Part of a small language model's weights: vocabulary 2048.
MLP neurons of a small language model. Each row is named by its layer, matrix (gate and up: input weights) and neuron, and shows model dimensions 0-255. Each number is 500 + 50 x the weight over its row's rms, rounded and kept within 0 to 999. Numbers have three digits each. A neuron's up and down rows have the sign that makes its largest values positive.
After each neuron's rows, "fires after" lists the tokens most often just before its 100 highest values on Wikipedia text that the model never trained on; "fires in" lists the words (lower case) most often at its 100 highest values on Wikipedia text that the model never trained on.

L7.gate517:449477475461568546521521408521458597532500439509538431488531586527459544511423457432529558551559609497489539477493594572509522470557384525512539483537471570489490557531591483476467448520564338631399481483489484534507500543520512568525547530489446513444508528539425509493413486594495488505510528493567479465552433525501531537568474427432440472421521513435582455516555479568552459428462534547491415566503568522438504444464467532507477630417539456443459440481502516434497561508470480475529437472556435515620575559504544473451476534452438510612541388434438536388463514451500554508462459523477552486452499591435537406504532500499487559470465493470462571459479524478571470386482473525452455481495536480482508556547578468482527478492389519518512553492424508477518421532539550
L7.up517:449524468520547493489502520512467534505526508477531598410445492503430506527545469503500548611419523546512522487560433537430537382609521599519545413453488490510492501584542413494480496409530463515446533514435552401580577459483442578584466438573504484447530636533424529432441564501526556448445513488522507490442551544513382465478420457436493414501583526575531513489507491454472452527480540384510551436492591488512440501420525507491553588389470450532479588528579516452566508499507451566527444446409533453558551443517531543494365440497522542499440538545487559540492467476508565495446387541514485517562520542533517527443465475433473518564558500533476408509486507513542501456498376469525531461474514513537470447430526524502500531494462497410620546492505447479556523558466553
fires after: "\n", ".", " \"", " the"
fires in: "on", "one", "only", "once"

L7.gate561:552454441499459386406527480456520512547437512440498514468476511540543613496488526536494546438562430540498447429459546567508567602451493563481570474469463550489474498527522493544568440517457457517487531524485466414531516562519583481468529527438500481496427530480501483473479539472600504486452522375519435489473552540506509432538422513512506447548543483514506443508502583506437444418529496498434408558501462553477570536495429458476495472555466442442507567464433467548486451457462551498513496616456339552441475450537547420572454460597426518519563487581391453483551481464500480516474536471485564525502552541557500426566509605442411471587424480453519602449570482530592515514499519485566476515528471441501503609503535567428565527558459575384434420513423515528470525552586473
L7.up561:481431466524429520540544496571431544498533520475523456517446445461474490490448517539512520548498461481513518537394494508552514583518413500441559499524412508489451495585440506539549520589468461584457608518474532450592503550403523530469538518541600490474459479501463493541428492507504489447544511325590535461448453560504572417573494558566515549477495432581474435508424542544471490524442545480505452532496435521452543518553433568389484445481525386460477522532563532581474510489585517516498526539438528490505466500573520468523436510503452534463521509492558481518556537589522460547535440442546493525581553522564422499479552517439441580528415504444583523481436509510534521540515524467508440607453494489436455580457526406407414469559529562434471416609360514452437532509576450
fires after: ",", ".", "I", " as"
fires in: "which", "it", "that", "italian"

L7.gate314:439452531537556609507494504559426564479533577500471514472441531437562576410450514499470471593518493527496463469502546493568515596457550488550551543508460485522427475449593558539483453529486498540435491517586468421467515494542450585532462540493539477457353475414463576537565442420459448487511558610519507519590456502551523397628518495506490461477560571447532508577531550524444445465499483447380520433554528514421487473502493410506540569464420480527509485451427468514408506499550389487532558464507537522517480448461592447456517480540407555392495486496481544445563471583434519525479425449491453580484489454563551459488535556517556549555478519398467585489580520504506509473496420506565448455484451544506508553620515578517482447556491444438426516454536508514450495488485589
L7.up314:501479544512473431505542362536540436545517473452472529551497551439527493566556534568503519529551455466456426553576545519527505608474533481531493421507490517482495494568611554518477453520481510437474543502514498503540401464413419490502462495507492483460460533498417446389478506445541495435541553557520496578550447576526529417535441512487505513548405490623477523416574409419486502532513529469505541449632453541582480422513508530518528417523412515584457585500473469491536429564494516469542548559438550491460422434534588471560468459503556427542583451509527527525463506480485455427458526520528437507465514570531446436513633473501454540529465499430543558476487440431502572493462535530507394608462493565436447516539469514518531496446560401452380444462466591458499594508514548
fires after: "'", "I", "A", "th", ".", "H"
fires in: "s", "her", "his", "it", "other", "at"

L9.gate660:401505539512518487562465422516507494522510429505483561489512485488530604501527452437492509467533564506575479552514472521536484593438451583435426513596453466521488477532427479497554411509538504627518502542479526493538482531439486490578477503471500501503475456429486630519383570459451461401465556559481506513472470463558532500522418483527514557507501492472521472423572475486539495513550468545473469548420443443420493547454463489450525543467412520521454575532470551529472454480606512467527428485573495530558508525431594497511445420471489517572529409450363601440372545457408553520469570535418445515474425555591501513511597521439493515490506495505439530554569595474537497461553559446507378502535536531473454571469600509537436547477462598427539508489584485497461559585466476
L9.up660:453487579583544494506505470452522437436342547514548560483500535593494450483482480433403539486548524469520598456477465513541486514535480433551456407510537525503442546538402523512545456460450535448527487480531552496545560526469562619556506494474488618511460432467483450456573526532374524517410431440497512547515540534589448399456444576514493473518487564517401512509510534544517522482562381559533545522541523443537499469401449551484453422454509422601441548514493467508473550486568447525521534403538500415509505482545571548498486525580561503411500528464504548532568502465510510451479565434479467517584418519387496511548460554507518502525434470432566459496443550461575505575348537542481561464546472484390499561481538475521444451535459491519491454409571500547501493537493548
fires after: " is", " was", " ", "A", " an", " b"
fires in: "an", "a", "american", "black", "by", "given"

L5.gate319:527517402608517413470535450487542512497552526560550531613481491481548499486475500483468508424506469509511427533515620466533512507534505456507576505526526467499466517526517575521577510478548432487569529594533537471533416523511502517441538499493527441503429561480433476388616494368606592489529560472507526502514557545362475442455518478526554509540471547449423424522499434420496435453584503511386471516510539622418456570511510480558624478563480517488543527449385455580546439456380623546448485492494468459525529441581554542531425502504565515512508501460524451519513516518542512497575499480436422558443527445526491474528532452509501451418612536490414489456551472516462451503523527487584465435496507528460479522531515593462517533479515520443558478576435500470582424521460498
L5.up319:552441430466401550592414487489503410532484538603549537452476442455507603502505508497508523438478515536559575568429532565486465515461481543491582556540506502562519477385508519463546521440548496505473562503576527461524468468590504469492476526497435523420501450494460526421479503416466412483461527467474449468654445415450460527517429466434524628513558398458466423503594565547499402450510556491484434483489526478538502528464461518491505580488490430463479514570437500555514449449609494467481422500545574508532494512462549533492502509488514503538550560583526530502542558475518403468395474537566570512582525456399545419607507557472515507561584530422463511533568468473520418478507514511448365374472583469492570506502456528535530426489570485527547504517462542491563478501478489
fires after: ",", "),"
fires in: "and", "which", "also"

L5.gate129:466477465492472514446434420543501572505466546540579524530530569572536567396518511406487447380512498516526539541512551509539444547474480528504453479441506547524491541499496441561527528546528456498508484458470530476585549566578550525535521436470453509470471517498462482560503440443520643504429474486513548511514647438421419565412551474464504538474585499452512566513390554523458438426520410472445464541548509474538461605511455432511510485523501550461518467494481537503517497516455495525515437543510478484615617408387566470439520525504483444554501611586475484546435602592549573489479477455556521480477535346493518332503530491433491498481498497465465558503567475389498562511539503481547518553421544529481504442513570520453512397419477451498488501526444465551533548489465501
L5.up129:484510519512499528530510459504460488494504551461520475516452556539530616455525559431425482398401479556605438567534585510437496564434457514494506455571555489497461453549553462478609537421518507445546480544486499557574546505499577520497587497486450457488525496513494483585522458463520582549483504492540512430478472542598482559476569391509488514432400480529492619478532388449485562479457538472427513579542401459541515603466433475510426338475532482475483498520472438566511467538521417487462446594487508455517471508571491498496532584528591506522432528494493452494498535516515503504495523466440591564458451479478424430565586515429472500494512489456561549529519420498528506447482513595529446562406532522397465564430538525457478549467468497510401474574477585499560517611532391
fires after: ","
fires in: "and"

L7.gate190:495576451516456457458528444526528485504528495450527465548622463536584455554578457505599528391581433466478587389418469478543488540467515547503529553487429523525510571546452540550497462570529528576506476489485467480564498429607533466509428475489505495509495467504541510386531533506527549393478495540484445503472546525449455522460491522503442497485547476492429512447524539437482405491524467526437480575494493528529479513521494468521431486477499498473529492584488508462531575535505617463362431590510511544604511461463583520471384507485472543507481472492465400588408516477495432495547536410441517527453381494521566376481424459482499501540584605379468488459566515449497591494528460557591574474604471483487542492593521460506508555514469554488512508524459433497536503535399603
L7.up190:542519441458502482546472565535495474499490554511582525431463495586462356500494545520509478528460432444488521517506560402528559492490491471501497533511507450534517587530540645528508603501521349424455474428577549518581567494468506513513552546448490558513438455583509504568468443454520445467437434555494489560366376450558421537483584477537404551477440585455550545520521554522503572578452491559465423547452518490499507533482498447522497538480523546432398502538546488511479476516477511525506503465530480472451410531515526527444563558493428611620461552528435474563468480483498557508471481406493457484464549510578457496428530501491529574460469478462458465422564431495459422524543542489516422619520537435463477522520562475479522539483429532510513527559464485485646378509475508
fires after: ",", " g"
fires in: "and", "with", "giving"

L4.gate593:475500492463531435471486470613505548461485474554446536527442564407556463458469461611436514560603625528494474489475518472568479490441433506469539464552538501465409468504586441389550512446521444539463535487467449470625492545511476522452451462520501431476552528504503420468534557526536448480482553445561542509469448500457519551409518465524505458426513522602485519554573488471499483488544390492524529478566528495548473503447602463545466511557489472525577525462451470454408542486514448483570535424503507507584538542498524458522530472629521580496471464548434546512535445519525490489443543572450405466532488386403473530626467494490476444442494480465451441522597356559440495462530538401561483567510498464487476593433601549583505459542577543530551520516462547521430480582488516
L4.up593:535529457450543507471507479583484511486500486572506545517480490424490413441485486538473533496488614435525453501428528467561457526522448570511539453545520453434436552565556557450493535378488475510423507495445429480573456488579461534519524453610563441474550551459535475513452494560491453479501478510459612457480485514466471523538522455455545506425576552566570550560538476432496473517550434531564576527536423441543491515455569511545511500499449431559582484412494456508449572480482450502526494410418485591498459502572533452500584446533529534519504468637539518446542456465462537433529526510399424409479531343408467529578477482498517445519484505454396420495522468551452448449479510501388509522533551450485441585479622541616546521505511571543569597438549485511471515543551523
fires after: "\n", ".", " ", " is"
fires in: "on", "one", "close", "open"

L7.gate245:477472533517556470487375472490547523472521507405554466471512553415569524532470464511523504523542501506472426459461489553526485530544395460510593518554589519495522447440546461524469464489445465525494463469488517485539450566428448504533513566488424271429475579459504563448526543409470533405485544498553528439510515540446473459463484482476525589467577470542466464570471593570473512537590455580485469477485527550490624520512466491437508488528440470458528541579520540563538494496498552488513384417604531545447501462538571520507530591455596582503487481551469467543500488506524501561480557516495502543483495603519581452409555418525596576562516496506483494454509426490511437484503468444433388556437484535381511459540504427463430509651475531544482502484508481472516443484505447
L7.up245:502493514457608495500461529473582563421366511440587521477439502550523560475554503501461520561567577467433586514548388473486488524418505458435526488421400508505434473424400494439518406462563470484526432422527420543554500438564519536508469480480443517479487467480543463503481399571480475521476491484451576503460484441536488452505476569473530556555445552571464522535499495508463538439526501543526477555419510505588445540550443484507582463475394522463495578496533542529473593502407426560544436543473433480434448492459490550504490577499493433474531553566465519441510584570506497521557519405402437505496530491535518530483590606424447550470548484572501438440505499600516526584645536522524544524491590542511460402489484519435550534435531400534529454539539488551485450527510541
fires after: ",", " well", " (", "th"
fires in: "but", "and", "as", "or", "while", "although"

L10.gate522:488463501441472445397466436510530522480506465471474580537498533461543646547518377425558515560504501564497462615582492531451556413464440531473483391485458455521524435535492498492436532531528449581518521499407484545492562592633559476491551506429530527560434454506477570432576425540532489489550531431532511573534604516436481462472538445512550481463481470469460443479474597471449542540559439395484594526467428514459507474577499444571423515446533488367537563514537464422518478497490442552534460445486502457476499474552475475543580590548483517598557430500491609479533524521529475505497495468494514584524489565462495506345493557545490469494458427536571486496506582546580436457470544431587517490529479453420434508505481519492477432547468506512526466496454453526460554566551548
L10.up522:454532517497453469558467494460562537512520511541561551462582477533536445493496574535535482509485513473555506429405532512531428590583490496534409536511542461474577507432435420491535561376489555512495458526488488467478504503469529614619520482525396476500445464427568514464488469427462531563485493545456535482472500511516540479493522442615524436603441526481505558484506479537507450580410549567562436516428580417414483579471532564499516561476481562473581497483429488512486626482476546565508502511549522475491502494522474536439434468436592382463606491513506527519402524529479492353605567528560467440568543469521481515531506538455591485502482441428571519477453503433551483420383521488430501457424448475498427461551437477580467491527498491502524572448572476439476421439464530
fires after: " is", " was", "\n", " on", " an", "'"
fires in: "a", "american", "an", "s"

L7.gate6:508532483437474482375461532483581505543563458510441483504501460491500410486522479451389457479498548461516481563449457461465505506598480454531548490403468475521540494456464564497478465463510488537496532513599456606559475594551549519420577446574556515543458522489538495543438548392606487464454491574546553499458567528475441428455449496458480524599474486449480533465514572504513487464444587414500458552543415463397421569480508485555539446583505472583601539473554507521529426536483513529493565550478463554571444485514545481529473538538444437628458505497441467472413525556627510504500409477540507533432536573521566549526502527492435458475448488597458504544501453502501455479474455449502475569497580481448558472612491436553397470447444455438515439478529639565500493480533431
L7.up6:498549444566482560506559530489567542531561500366400450459546496501419488519428483502515520573559472487398480514464402448410604612525497413477516444488499506572522552358475495595494529499488559570459563420538497475497466553457514509424594472527507438509510439502552597445534561462538526516457491541479559502577412508475490447553479465479504383572481464461431537476459530487519432450503478632552487466568544540501504552501575531424502474513466410551515495574451520479576557522488547452519453527566463485536508512539492494422559506478579551513446467546385498491491440465586406552528495543411458561533507511461466452496410495631548529485488506440546512455473539520560518547451435525529509520524539475482546335537432508487506469508459539439445514542458499486553491477498606
fires after: " the", " The"
fires in: "they", "them", "club", "themselves", "series"

L7.gate378:512427524497457460510552477418436492526489569459462486510576503496401486536495514564486485479619505548500487509405504464484485607448502444514461528469468505487532552412557550487479452522486427482462460510495387534523513549538491516496533488620429562593516476539519488399543500443538496480410581534476485487502462482499468469522471440508511532453476538464498538544529412543512438448542545515461538563514483514479343542543465611415398528500529468547551524534539418569521498643470473514487482522490456566522566517492461539538550506432432465599396452585435536524485499429541479441460499457447461618507467487610564478506515567572453488577479567541566546543470511455525539509413483422531515589488512525519454479461452487589469365574431566489501516560466494511510388449588592
L7.up378:585482590477497468465508506591496412596495481513512486523524570494536540428528527478485463443501414490500526430337483513422534462493554423469434492454593524462630466493534487495482564518462502548530500440561494555528529582471565437482525442563525523501427514581497412453484536432500484449554458449462442456491467483540538471460561470431486520430402511469467510570498491550549464519512600479568469428541539487486512445552534484504487448583476509514571456594488509457557416533537486596436555450529458473490582477402547495492484494505463537500290509573414582516496492462503476505531548490564473545519572537508486520456463434556571510550506510439504601523575440526577565441484511469490483488554461481506546469531339485547472522511528488485531463418497536481579384464598522
fires after: " the", " The", "The", " b"
fires in: "they", "there", "series", "these", "their", "band"

L7.gate405:516585449530524642516483483449489566510508471512535552514500548456661447520549600530337479489463445420498573517509619474559424555540502574496518567466473432487572537506576460481593476532508479549500481454424431480632521478508510459545538493456494406441495567498500498470581522482442609432522502503469553578557450499451482523505442456542521493474537513534528457466489514501454502479591465531476438510483543542541526494452476498525428537569429472443512543423504519502535557516452551559448461437524466462557568524472437431401528445520445487574516453588426531582485474548463484406437483495551571489464543573510522337512482479416540537489549552548513514498473520480469441439529546504574532506490401483432520497522478597544500448446433488410474422596441470498483521518459509
L7.up405:511577502526590544576489500464500435421499498375573432509483585486568471642525483565425409464542466544491510542486449538508497556478489497442557506543363507631470549517504516599490507509548436491447500439557479521515506520515602425509588477432540455498454494505494495474529535479471541512517539540444484539459480466617519531530515470578568523418519598526398465513524545475579422516518527568529499491491477532510559512440514506464451439474475559476518503471415559457531443493440509540423399500518450519474525517550551468429525499439552525597458519479446502545575499489470435506516523428530571506462487542548478372550497538516647517361407518492438475484486451517429559468506494454425528476523487585416531422560490378475454525437410489547472451534513481505570519498455562
fires after: ",", "th"
fires in: "with", "which", "where", "who", "as", "although"

L2.gate683:533514535527569473505471562431511535520536482502454547491552534553514504489417449531523443517512514471461519499480514470480430426538396546449448630408497434471476456445488476480536563410479450564392576470463546480469520549491499442543426478417444463425527559559491536478561496418524492517566497408519484544472464496500565458414525490589509500457611544573506426480541520567467441506480521505574504586517526573619511440552507480504451529515499409453493548567519504540466472402531526515461517537583568444488621472416467462547489540587489480436470518579569572488519471585543587422500523575546419481539601445449529496519474552491472438435495608576491493419503391444553461510504439497478514430487441498411496531538444486438504493569503625480457424526463572522449417461540500
L2.up683:556464474555483480516493493429469437524482561558554455504484472573430522540464479465537492513547472444477503587472516493477414455473448515338543440545452457589470478538537547469467525553456516538427457584415474432580497495447455463578496494455518559499402515537567464474480514441614552525557410497583513501466467541479446414477514491536445496514497476499507541416507473372468408578630513582533493569476476480542515461613468551537499577415487518440437433498420520420480480576546477452450461524503497421490603544457463610505456563534442521544518570576563466446476495440550515515453517457649564502440556465484502463500525479477514472481420545501448539457571535543568457451526509507508454492504468485575545498477461433512507469477477631526506470442503484484472586613511601
fires after: ".", " of", ",", " the"
fires in: "he", "heart"

L11.gate382:491436514575575419534603411518541594407484469476545474592485492461463561461476500549362555484496451542502542441427522449564485458451476412516501569608578501506506516468490582601544469510488448520492515472491523484526496528448507629438501494530506552477467550422506529454516492553504486568459515490596434504563528489517481551443409537443617568546500420509469527462473498398477502488510527461531521395513445476410606550520545491386537461461421536469405549504508484439511550569506518517411387537500488533568479584534567456405574518518507559610410422480431385469565435517469500521501526535464474551451587486542485491554435500515579510450532478456503471532504541500493530486477530563474513481480556408493555469464533487408398540507476571500540440530519474562459509495514487
L11.up382:450395486518445541571456384523532466506481534632569482524530493532504496401507412464550513482566503522509579548428455491561545517498434533501486451629461511534532503456423490441448426443474559453507507470621521483477468481502477489490519567427524571483502463529475488505524393566488479468501618508460488534527480470507487468514598490450434533496472580447491468488517537562529514494522459445457514574524393573494503483491482460510582553487530499470567525467531488496426493480489426425541455556440498480497464436426561546480457393488509521434543407488485511409494559557499461332577495537469532566476499538476551477563514547538489484482522471477526503426537497529582615465561549513442532544358574431535486473498434524478586462494492577448480440489659432501557488460561612
fires after: ",", " and", " with", "),", " made"
fires in: "a", "and", "then", "also"

L4.gate603:475473426405454514531559553397525512496520318480547574486425477545576518465432518503558402430562608482444456493478442495555462509558403531492554601458551498518555522531535533519463498478385436470506442538553469563542539531468500558420440404482518545560447504418399515540481501523479499518510480462497498422504574493456516550439530501468546583533417587507450515566564481520470469458522503481542508480510530491528455512622504468456474536476545465538508537535612525432460447481413478510479535491596523519406462553487505469545492521566495493571509486472520556549396523521524472531492485538495481522555599587492595627574501544518515538550434562542554478426505444528562440516442456412493618469433453441477441425505510458472527478521440496450379512470513512430481528561464469
L4.up603:415431442431412516443442508506523514499482383544472492527543502521532464613440471464562483577529574483605505473572476447562481442439486541550493556545549498476556473473550557470449475469389447454432507506547504580521599516467471576467508376489438453462516475546429576534460433401471541513439592505547494553548465487553462596517525433448498491508542592418474433523431529510487425468498426491498545501468549458501539425573541514475387554602506562557516542479528570494549507509456460489577508492589528506526527499497499491483527545582513521543500465586451596545433445473467481472585488496454568532524588538530507526547539552541506554596430538466582429448446559550481531515442496445425445466435519434447444466536445461544507563540512618474558528461446502483417465478432437
fires after: " in", " with", " of", " an", " for", " on"
fires in: "a"

L5.gate284:527439464603499561588506501510497471466578532525468487466446579538528459531499488527453557471544498374459585436495496417473523559554487440511494478528474529498463530481599485524470473464521501596531568464576505488459523593444480479556504408534430548396461504522470558455543575569417508482505527506516535511495491500441460509414525470535503494440465524593527459495489456462512453472524556551446481576489491593524451490531462484479501515521413494492548526593441505467476517518452482560449476469502461300490547510459493477564418411511490455520525464440560473579396443486594548456562467554452500522618525532595386452490409517448473476571581531466434543533492537468470434486524549531533493568528494500488586460471399586521473447469619573577452521464448551422439517559445593
L5.up284:550519421504556517543558551569367511496501531473421511492480498577610448507521434567523567533546478416472540514500465464554498528544500540463415566454417526429460524599543460474558510501428500582528520436490452563477551528370519533565466576480499572461515432491503546406501426385511507529606541475512525592599462470386494481402464550551521475477538515605428536484501425543492469508471622415561473555532502519443526554583467537564465502548496512458493583508489475517545587541496498559484489546513410460533531467497504494399526486581484443448602522517518508517481481519525395411534479589534531435538567471575447461551420500427542452471510529452486463530485483465524519439475482497454528568439471416454452428507448451440521537483548552510508485507438522525402578496415503
fires after: ",", " United", " New", " announced"
fires in: "where", "when", "states", "that", "york", "which"

L5.gate667:578438560476523517490503518537504499500496477488412537513434517418508429484472504494438512549526441480404499480450475565487511521529478502576547508483544512508456494460459490459439472581517566500488490492497589494576502498490475526452522618573475558548417528464475559431487524453560568411444486427480539504475538587493490428374472551506492570540447493394490497503496584565474450481538569322510528546591585541434474560460465434384508494552444407475543454518461446512500466538541491477505537515473489515602523539520538431465483555550572473543390520511469464406477454442559508519478543491439399573510446508496604432570606545493441512506486536420585586534460518505506557509516444438479512508448639412464527495545548491554561536523522539463535443575518544553493411455441595
L5.up667:506556500521513455532532483476538538547538562591516535454437506476464586468470482541633538450467401469409469532436482540447537539501534432508550481477517481441587544545494510571630466510502487450439490461533556479567430541514455511442523458541505430551494492558484554457546567474526480489457517492485508478444559601528386437461562436558440529459420393493412553596507565511480434483480563451436564473538533529464496518455512493376538477568414458503472470496427442479503532478559559514471506544485491535555527439488563431539481514480520446617446548631414499543463484453538381562552573418480394519535457518498486529552403570480479550518534597521489577452529437557487492497476488442450515488489524489512485454612362472466496531515406500558537466549541485467593498483473560
fires after: " The", " the", "The"
fires in: "they", "company", "series", "band", "book", "film"

L2.gate33:482386566425512524381505532479425485500536543570476395591416410512518434469546518546536536469536558489525522511525441510599598403457502487516529474474388467500431490404576480482479463450489486464429530417471543524498458526452540453545511486471522494488555507631490566514570516542515483367423550525532595569524502482514554438491481534464452450487454559577534497482496503452436526499556500518549507500571451495604485430529474442576508454470447504543552418466487499395439519562548452417545455481498488572541496484454498503469529522534532576465520518509514557407496612599593418477489552501565552520601552425421497509501522438494505479523518547574467517466622529485526436436478439425444508444563553444475569523490472570471523458525561471421447508542437468425528546540539532
L2.up33:443538493360476447460529499538479480498603536496451464437473460439532523585593435573552586533545513509504464460472547519541617416562461442493606460544439439479480498415521459542431509456548447536502554492454602464463546517441560535537506567465434451467592549523485454453538404515555510527425478498511536498555532463493509475520446491462489518481446480495492500487472466441457464406582570487550528379464515467485420452533442558557536469480435543425527577460562600509498582464568511486463589470504489591446523380489556460463533420477476519485521495506526510529509555529498494454438507562495478446506578471434573476553427480454506503475480497519461441510470476571534494439472555463486490503513598480490588450489474608514586539458519449492396503614554437671538468456484578
fires after: "\n", ".", "-"
fires in: "on", "one", "in", "career", "time"

L5.gate8:468496583542473567544526481571491505535579455541555521536498544553530460600448516553487578454564469466541509468498573477459430512479540396495615568466572562522567508536392441460471658532535528579500513516576470501455573425487515469554544455437466487511472490381526528425567479484448579526540468471504505465454530488440500557452539484488437535375430485529537438584427428454464481511461448526457478583586523483529502440398534516567477460475516495544463485559425518521535548513494564604456492423530494469509502451468446485433491531514477559617594530476511454562455552542576462486543520422407413504499519515558565440435522557388447552471499461497556498444474420483561539490464476429463450494487476447396544472392506485453520556444495503521535512566473428545593476524464498
L5.up8:510506538464470429567441537586505513550503489516477475496473627556495416467502583540363528539497451442497469451485504489504497564491572428571504609519526555489511593500501567462543519479460452422510422447525524445516475536547479469421491452542556429449516504437612507486541435481594530504550489583443528544487546535499529579491499452497402515548486477499522513527399499523549518497546451485605482467549445514547465513522445571510379567538502440407537439475475472560442501503445446549487482371563506425511520518469488460456397615510504517575516419527531592663575530548417484512532499488509558557532472460490513456481504443488568549345547507504496564439542494515504486490536509464467468624394453459440505466478557461483490545465513522509437474551523497447491593413491527
fires after: ",", "."
fires in: "but", "and", "said", "however", "so", "resulting"

L11.gate236:516494479482566506495537509545527561471467517518496563494500563529564518506397478519515485510475444491531475478540478537488560543594418522498511426601453419547552388552595551448469463513469501553479503426524501457469516483610465549624512504463482461454543450397555496475518494560503549437535504487487437544499467582578554450464499520451488500483485546513598497462494620552502450498434415447551547641586544590471546452541448493431483486481521479416457506562589549499514519514554501476502519441422457521569476410560533422490523571497460555453520438558528423493455495492485498519532560507515435528536452534419536481473493513456506466379376453418590489566559454562442509524437451448404472560539440395507486562590485581545465481443453457471492440508517438490519585412459597
L11.up236:497511566489512535485569488535472497519582572534535460558504410475516418459492550487506475481473442439610515516554449438460480533504517557430597455497543556516506509538481557554479533510514445442472527505593539587500595401531462576474415550477477406476508456526512546492494527504539546508463419530400476495458475648565398453480569520502486483480501579484523481520486460554522482427568548486449428512505518471490452400553510546419476505404490477477472372490413482495491488552520512488479458573500529500474621412514439476456520532545472557423513557545540502499480552533508549575522489354534506465531505486487421521562525474450557459507364488470531466554533528441453506562548482582429565488613555429501386475463524462496572546532536535502441417635450419427514531495544567
fires after: ".", " Ch", " The", "ian", " J", " of"
fires in: "his", "he", "chiang", "they", "chinese"

L12.gate465:452480572518592520441497465597554482503498562539537439560469597555470538486460558489515527565609498494497484513472482500584540409468483474567606547442451476578415467429477452487513393505566448410492476571529551408472513519446416510438521484580505464456503544407415506475557423396542463491537477517582578496575504541426393527473502461515506515512498480402501521469551570487546462484476609557513500530501508523474524467461505526534560575518475482544502453498441411447430497422524499482454443428506482473536552523491494483530561501501585612466478463514436511603559500505413517519434484494395514426500470531491509481487469475556568547541526490558554485526516400575400500465543545479473529443426515468525531563467473669459388593528439522526446503481546514477492500596457570
L12.up465:544522570469588535426485547424551427489545497573545529511450555516511460533458467387449358593551376509598533440533541468477588583500489511436537503461413411521534415552507416531427434499472485482474471376471501549535549509478555505473501443526452480532578512488493496421502499538481404528499524622513538472532551458550469575492540540502424517491393578562589430577499483484398531473489545382490501620533459443531602507516532422579479586579594543527447498457559572516495631526441412479583483429446428503485519479500501473473521466502552410510434494520569545563489507531508449513456500561493469477538498455538434464478471524493497521501492520446445454462563491508524441526490521507470538482475482477455565478528529561497450495506437534533478504535627476438477556510488510
fires after: "\n", ".", " "
fires in: "on", "after", "upon", "since"

L10.gate399:614498468403544484553524501464463518505495523483560470453459505449516524472393506411543408513510538513494531545545468476573503422499447517516569553585505512565516444568595536526484527531463474531534507516444493482430517543539578556538412567481572459490461525417501485529479480504571473505488495445502496407531481480496476419394499546485591595536494478517476417490556544505465539557493474584434526431559485473465535447489493504415386474531506437537425554562523557573522498557561456459557462488508503507527543470463394547471521460465581488383547457433463423537549432490475503544504600476482582458512527500561448619484436602507494527361492488473608502529632572589492447473437479560526538521415481521465580469488564527477450380498465534493452444409512465477504473512431412
L10.up399:483476495411488418571478478578475520483480474539535576611541481475548414407420509420564485503550454441421471477498512554363391511477505564494470384515498452516454473533513544465497517462489533561515603525496381503482501454511434557471567513540505527515533486500472439584502530488544519488491522509535539424619465585531456427534436474539550638446501550490440474409449513454586501548529505504552567512480454506502529429435444552466540476495461495614492480509460531433513481469537488492516438407538559472523435437556498509554398394588416538496495467565474513506589567533527429505453469565470550450481465506510503397545461457582649415535502476444499471544543525521510534591465478532536558506415553485480521469548445628532484479457509446471423518505531557452514472490498539
fires after: ",", " that", "if", "s", "way", " because"
fires in: "the", "they", "he", "this", "it", "there"